config = dict(
    num_hidden_layers=22,
    hidden_size=448,
    num_attention_heads=7,
    num_key_value_heads=7,
    head_dim=64,
    intermediate_size=1792,
    vocab_size=2984,
    hidden_act='squared_relu',
    norm='layernorm',
    norm_place='pre',
    norm_eps=1e-05,
    positions='learned',
    qk_norm=False,
    attn_scale=0.125,
    bias='none',
    tie_word_embeddings=False,
    parallel_block=False,
    init='normal',
    init_std_qkv=0.0172,
    init_std_o=0.0,
    init_std_up=0.0172,
    init_std_down=0.0,
    optimizer='muon_variant',
    learning_rate=0.00665,
    lr_mult_o=4.0,
    beta1=0.93,
    lr_head=0.00588,
    max_grad_norm=1.0,
    warmup_steps=200,
    schedule='cos',
    final_lr_fraction=0.1,
    batch_tokens=65536,
    max_seq_len=1024,
    doc_mask=True,
    train_tokens=434900000,
    max_steps=6637,
    dataset='wikipedia_en',
)
MLP neurons of a small language model. Each row is named by its layer, matrix (up: input weights) and neuron, and shows model dimensions 112-207. Each number is 500 + 50 x the weight over its row's rms, rounded and kept within 0 to 999. Numbers have three digits each.
After each neuron's rows, "fires on" lists the tokens most often at its 100 highest values on Wikipedia text that the model never trained on.

L4.up1304:469397523488470444448483527505502476504469524585457503558652434565504442521518458514559579480518418463498421494582547542486446539575512516507571506539563543488474431431407488529513525552426438491506552436577544492474504540502579447510501552462529561567548487534528470575554462457537539529
fires on: "would ", "will ", "may ", "can ", "could ", "ould "

L5.up1065:474554520385404567507531513527514537503325528488517523523563557485475612446516472550461465494505498500497520559479490534526398407573502534553552498522524459471533580514545538532575469524575480458548440497471479482539505466520512505564514557434530511523502490458469444501522416582436428475
fires on: ". ", "). ", "- ", "\". ", "\n\n", ".\" "

L4.up527:492567498467465499513624501443588488586546501577583433464529524606468440521435462565577448517472496472488472586442537577454554562575478552470448493520461613466465468494553484428559509511462508464496457418465540475435578428417538487508431495390500482483442539528480567481444550439423437456
fires on: "Pr", "pr", "Dr"

L17.up1499:560430606508555534522491529563533537547531478520513489499398488533422525519505473481507561535499571477434478514551471509488492573543621475530457554458580489519535410495409479540530525514558473430513511464533399534502510475542461488488564572458472526523494587515525406534372480547501534447
fires on: ", ", "8 ", "| ", "5 ", "(", "9 "

L4.up377:463518550563531480569567580488447530612500507550510461454543530481447563551539451546395476546434462536451536445447551453451584553547509610493450466590529507568540543530466515474474502510546491562537460536478584495474487428471442554554483597499470521397477398463350510555479495492440516441
fires on: "rail", "ca", "are ", "- ", "/ ", "| "

L4.up1129:484468420488457458532464471595480382510427453526606496447519504473517467477556395562566561442567416564438475573499601517474588492541604504476521508579509486433500505573494493401462431514568503517461531534463433481579485548514440485542461463525490479524435526488566501395488505496542518511
fires on: "dep", "Val", "pres", "Men", "val", "men"

L4.up411:444432514532447563511431512510491556503565457552442493456395534500504557429568469506512549522535523454468530469511472507543361542455532521473478523585489517442559478424401515493533462488537461493479451415542403526542483573422526475473487493455468536428549535439542518511459510523568462559
fires on: "music ", "song", "song ", "ext ", "law "

L4.up46:486565533510455543371461457543538459475443481540533506481482570449555480414555544448372530482503472488486463515560476456480439583434496550528522467590514528492609464513481465555496510568513475421504395572481507551513482459584542458539533465444533498419503508513498509514436447476540443500
fires on: "int", "′", "°", "ort"

L4.up1378:527476529459476458562457482491438480439514600501483556532362473543467505558523472539430525446509529619520478527508497454457490438493447481504519498505497597566430397479519511538469490446360447508554431490592504454572452407556527528643486461444482542421445605483537491464463372514546526431
fires on: "oun", "loc", "stor", "Tex", "ber"

L5.up60:500578577357481423553476476522466419537523510531521547473516533528507505413558439483533557422584495558519575505508631490533396476493564471449512556430495490525515462571524503585493464442511462565429507436523506522514423445518467587457493563557547505577491421484368528444496497483473370529
fires on: "194", "193", "195", "185", "183", "186"

L5.up1527:527527463575520391479511561545549524508571525457452452466529412411520494454480559539589546467413563564424543550506619509546511594580507468381441454540497522468414449507501398478570502587558560509429516544470414556513455464525486564499443545442465449425462497553440514527523575574554496562
fires on: "- ", "Ma", "Bal", "Man", "Mah", "were "

L5.up1030:379428483428544521480369545408461583540500496534513533500553518456448576477518552509452497423531471443535445405459450498459517401455524462420488541474516548565472487592497583480497503489502457573446621470444520575386521470607556503547421434600501460485451443449455535561532420466529539500
fires on: "lo", "ari", "Christi", "Party ", "me", "ati"

L4.up1259:601431561443556571532470501459528479530559512565472553502514522604455426506490516632489498461452441519458442512498491515447491320539459516408506464545472566547439458535469457516548506497447419453498580473510482498563491421557378540473534428527498499475559613467462540438525468509543511535
fires on: "she ", "She ", "ay", "or ", "O "

L5.up1610:450565489472553506460516503523482521486497552472448478499482428456511504468512554440527417497437517543458597434411459493488507489607527424532474504450522492433480431462496449428462431491645568588450569535517544552446499420524477520552436521432509473485483424562502478506509560385547503523
fires on: "Il", "Ad", "Mah", "Bal", "Que", "head "

L5.up454:402499485497527452522508518462512442541550568541613509536536559536460469472489434592522557573456391471553583430485517552576445533564554557459440380512512553523469379527511416517607569516541529527569503481507566562380558523437535475478493537445498547475486530470485478479466537508342454438
fires on: "Pr", "pr", "First ", "New ", "writ"

L4.up300:500466470544495520491491533480480352558372424525486522534535464532475491462481500536480494446500430539501465460478500514500418525558524404456579525472455478488496399530404445501598520597505521477508600536517543483469396534442589547520543550484442483522426579514523487585566552524516532542
fires on: "ou ", "that ", "may ", "can ", "we "

L4.up1775:493513520574455389456479571511541409399539527541474639506452583504480543496533528535408443517487476563511454504531541552525473517529610430596527529601554436575540442476517488528579466514498451530491463543512505498469456472567482464370519482510489581492537510545451615505515507482511498435
fires on: "In", "ort", "port", "ort ", "ott"

L4.up1085:453530508473426659413490520482484495507440511549484456516511592499479549499541467517468575496613460449482506534464462527479453559513621543526500557590526494466573587494538492558596458586515537464539476503516442488426595488573535591484501473484560551440460530491503524471489390539494404461
fires on: "\n\n", "\n", ". "

L17.up1698:530459523508508523479462512469549414428470488535508469582584452536424467505389451541508567454530475496443489519520409591464464576465502452541543478528602511434507568426409501549498532509479470478391525464570519571467447416536500460520526555447514495464508530487447563454430405539588547468
fires on: "to ", "not ", "would ", "will "

L4.up1081:490549465539563427488452453408489415441520601553444421473532531462487487521507540450593480477478563521365496498523525539458429551508540438500518466432529492383524469545414576434502502364520482433552521655553540476532492512552452516485527523436487452511434483477445436460533532468464521461
fires on: "- ", "comm", "= ", "William ", "ord "

L5.up1160:430477483442422534504448546431494510477476490521486560554591458570527494487482404556572524462468392515582449497489491483528441548619492518535482497498616476379497494431493525451502481588506482513494491452597524449444534539486586490481523521481491528539504496490574434489530524514499471606
fires on: "would ", "did ", "may ", "can ", "went "

L17.up352:511451516576481505445424564523531509591586451518499490509461427527401509469425434440463539570521523359499571396493536481437563480455430474508578586488447422491489447525525564480460386549528489466572519429492524536442562512530494406462559591529576430416397572555391561439456467573530460362
fires on: "The ", "\"", "the "

L5.up1077:497594472351448509478455539513560467500455436539507476407556402438540509541494469448508517503468518542456495569533493466487477513509456538534503433497509456476415423367542455550568491486470554531465481516552449540500517589560571522474474553524511465442452502607444381468565472449437399593
fires on: "1", "1 ", "0 ", "55", "29", "6"

L17.up1760:538528492470495505505515509527531419526486567527563508502535436501478469467452505501494576478451530480434440426452515536519589582501561528465498457513461544533573508471578566521519604518537525472509507572455537496505451497418466555421487543536492477514529503476555456501419515481383405523
fires on: "M", "Br", "br"

L4.up1579:489488508546523479505433433569579519550474544509448508486568475519541517578585487491545561522468580558559594468552550500441446509465543483416427510361445559517593471536515476505506408523492503463487529469566512547409477488474533497430495509478521515412476480521505358441545523567445532508
fires on: "peri", "sp", "Sp", "fer", "her"

L5.up557:398534491495585475589518519406493512414548478577533528455445509543525508504634532518494509477528468426531435548504505541516490535499489531478575555484477422379455561506460545545545494456512446433468467395514464495472451480441495526580527567521514461550495503460416502543483419476525429548
fires on: "under", "Bar", "Ber", "ü", "oh", "German "

L5.up1765:462511532408530478545443522414511397484455579542506537423513516478467559475495550547500524447456449594535600499432586558477396512504510597412502576475482511520515431546456426566521489555521468455439537571510419519539467589575457622490529473481525555523527450467415468442524541493526366466
fires on: "195", "this ", "185", "ology", "196", "184"

L5.up1424:523403507487521570374435451568516431480507517504461516576515488402548484495388544506514474449531511635491504524485519489527575565621552509535503454468455443532502628581458520604451543497486543411607591453535400481582565498496501478507524478565512550486347442466557428547519465462505476472
fires on: "==", "===", "\n\n"

L4.up205:546546488465481531549525492513545512488550497526486491448472556537534530497493455496475570397544505509466578428477574522539435526582536501551511570413523510534444434544485513567503420442441490558487476496518478489657476503519471500496521508469521505589406475430450489460458477569532410508
fires on: "195", "196", "192", "190", "185", "199"

L4.up1742:469510501458520559462517428499599383635483463525519515461513571460490408397453481412456603494513483477491515476469502499454463457385507553521424521440513467513559574518553518497508460556522494463456573522434549464517539509527552510533577622534590515511439472541556480531440433425484378579
fires on: "°", "′", "stud", "gradu", "DN", "Academ"

L4.up881:466505491521479551530395481461531452443498476542547573569473494514531571531477501477462508536400388533441412461584549473581480539583546522585464496469421450545454402490505570505515394480565548434388547384482552522513487440454528527595522507486540377435485367481457453418513495518480605515
fires on: "- ", "has ", "along ", "as ", "west", "As "

L17.up19:596463542538509459527557519479508340511452491438458553428535559479475496484524511485494475473533517488490526480523486573510538496585428499653502426415441485581502514524511474511527461489474552467523573532535481473511379525447501481523462520530427445584470521483514508459486477472475473489
fires on: "the ", "a ", "= "

L17.up543:504546601502433525556569447380513531506452457538528481456558450517553477442485494562505395459492490560490483527529532491442469554568465475510515546519435559554495446567423587472491522475562451496533443487492488442471597492451571513553497398470515635543430583405531498452432544419480517612
fires on: "gr", "Gr", "c", "ec", "f", "Dr"

L4.up264:588470546488539466472490474538486588531510610496461453525543532599558471573522428463429453541502424703514548474519403479432510537585492453467479551443391473514534534448498495502449446514393412474550492507522520497480466467438568469555565486439501536492442515521456499482472472607520521599
fires on: "sp", "off", "ock", "def", "fer", "ump"

L5.up788:397483454481532563448452508479448593610527384512511486397476528504555451498552527558483541406550524497396459492557488561423552478471463472505537540473557556512474493478469495498413510463500378503457550455479463619553505518483532536524391497423447454512490542564427558453495468489449532533
fires on: "January ", "lo", "Party ", "Rel", "Par"

L17.up1241:409510583511616506470469570510465568567535459493516455536523346619541458590531526487441467558509472490480430522560514483456455556443559515420507505610465430504513474580473525552460549463502466405457467452559506535486508447495493530450479548468595463518478557559544437526427412520481527455
fires on: "- ", ", ", "am ", "i ", "| ", "("

L4.up80:509578558451485514473436466481559488503443438545433494488557526463521471445449453499438580483493460496581520512564535411435445500521434574457578421505504569506578548557519518397470482539578517527511397621559531556474468541537523507572507540493547549468472526513545435486508549401519435530
fires on: "°", "′", "ength"

L17.up1336:510466459539469440453544481507477443483422532521540518453409508480478540561391597479527565474397585600515519425500389437483562447530511442477463462591456529482636504570484559524408495616466481464560502409500425501477624355558508531480496424519472522462483473464502541523510484521465471488
fires on: "\n\n", ", ", "was ", "is ", ") ", "have "

L5.up566:523493495510564532472526564447513515519489511503517449566489535531435585419442537417528540507521488509551454506674470527542474428519466504465520484466477511448622399555478507505478542533535501431558502498444479456601541558407559520595495622528504555432484474604504492548585465454502453415
fires on: "In ", "same ", "given ", "cer", "ific ", "ited "

L4.up637:584487406514569509546530559585609433498575512519442418448422549519527493447396538433471490616529428518556520443437498461446509509544464420479491519488469536470531552517449539400400466429472460491508523580552520490508438488463441415539540462422562436466443468591560473463575546509462514453
fires on: "gen", "fin", "spec", "oc"

L4.up825:427527380459493566445516508512457474537473483631483449450519582416584433479501365489532537576595454527472451472533533522556534488521519611467523541575453522487492533495468498438546515507513489581547556460498488489526588590481599378503432474513498438480431471455515447466518601467477458521
fires on: "ren", "Men", "men", "res", "ves", "les"

L4.up1772:476476600475486471524459503516496505469516501537588604641562432398505607539569512538469512447460555465449526468448497568461536489519497415555485529539499567545469519570454469462489459482556548520374537552482530506432487514504561525483476519426617477478533483474544513486494461512479557511
fires on: "lo", "Indi", "so", "Christi", "illi"

L17.up114:491520626533465485470527417558461508467399425397375492552500570551466473466463404524541481491554418553556530372463483554529466517446548518432450519574506615565490573437478409498478451468464541480473580533456482498379552479424448504485504505424474523481511480507474508523447496455513469475
fires on: "Th", "th", "re", "wh", "thre"

L5.up893:443537572508570477493451499502525481513477476541551529451517576442474505646538461501538415500447499524398414447498641466493501602663530476619421475498381457553455565530502545529543516417406578524516536497509496524518410407501508579540514547473432530483508442494495539422394485545431521517
fires on: "the ", "- "

L4.up994:469581565453633514496512540407520488490455451576445507424450538500476547476710516465591422515554555434451463539548537585544472554466540480544622559401484478508549469494518528512605450483461471490535509559516503457489489511577442471494491498525521406494563497450511515460490414487533451572
fires on: "under", "oh", "ong", "eng", "ugg"

L4.up1069:493477550551563527447448517456493517439433588547469600496504564366498437567502522460497463445538411482543456503514561501571527497577522449500460574554516454483501477467520439522403481530458481473419596550466585488461512449490596444424582559481467506544525492503485479419490520611445461410
fires on: "In", "N", "En"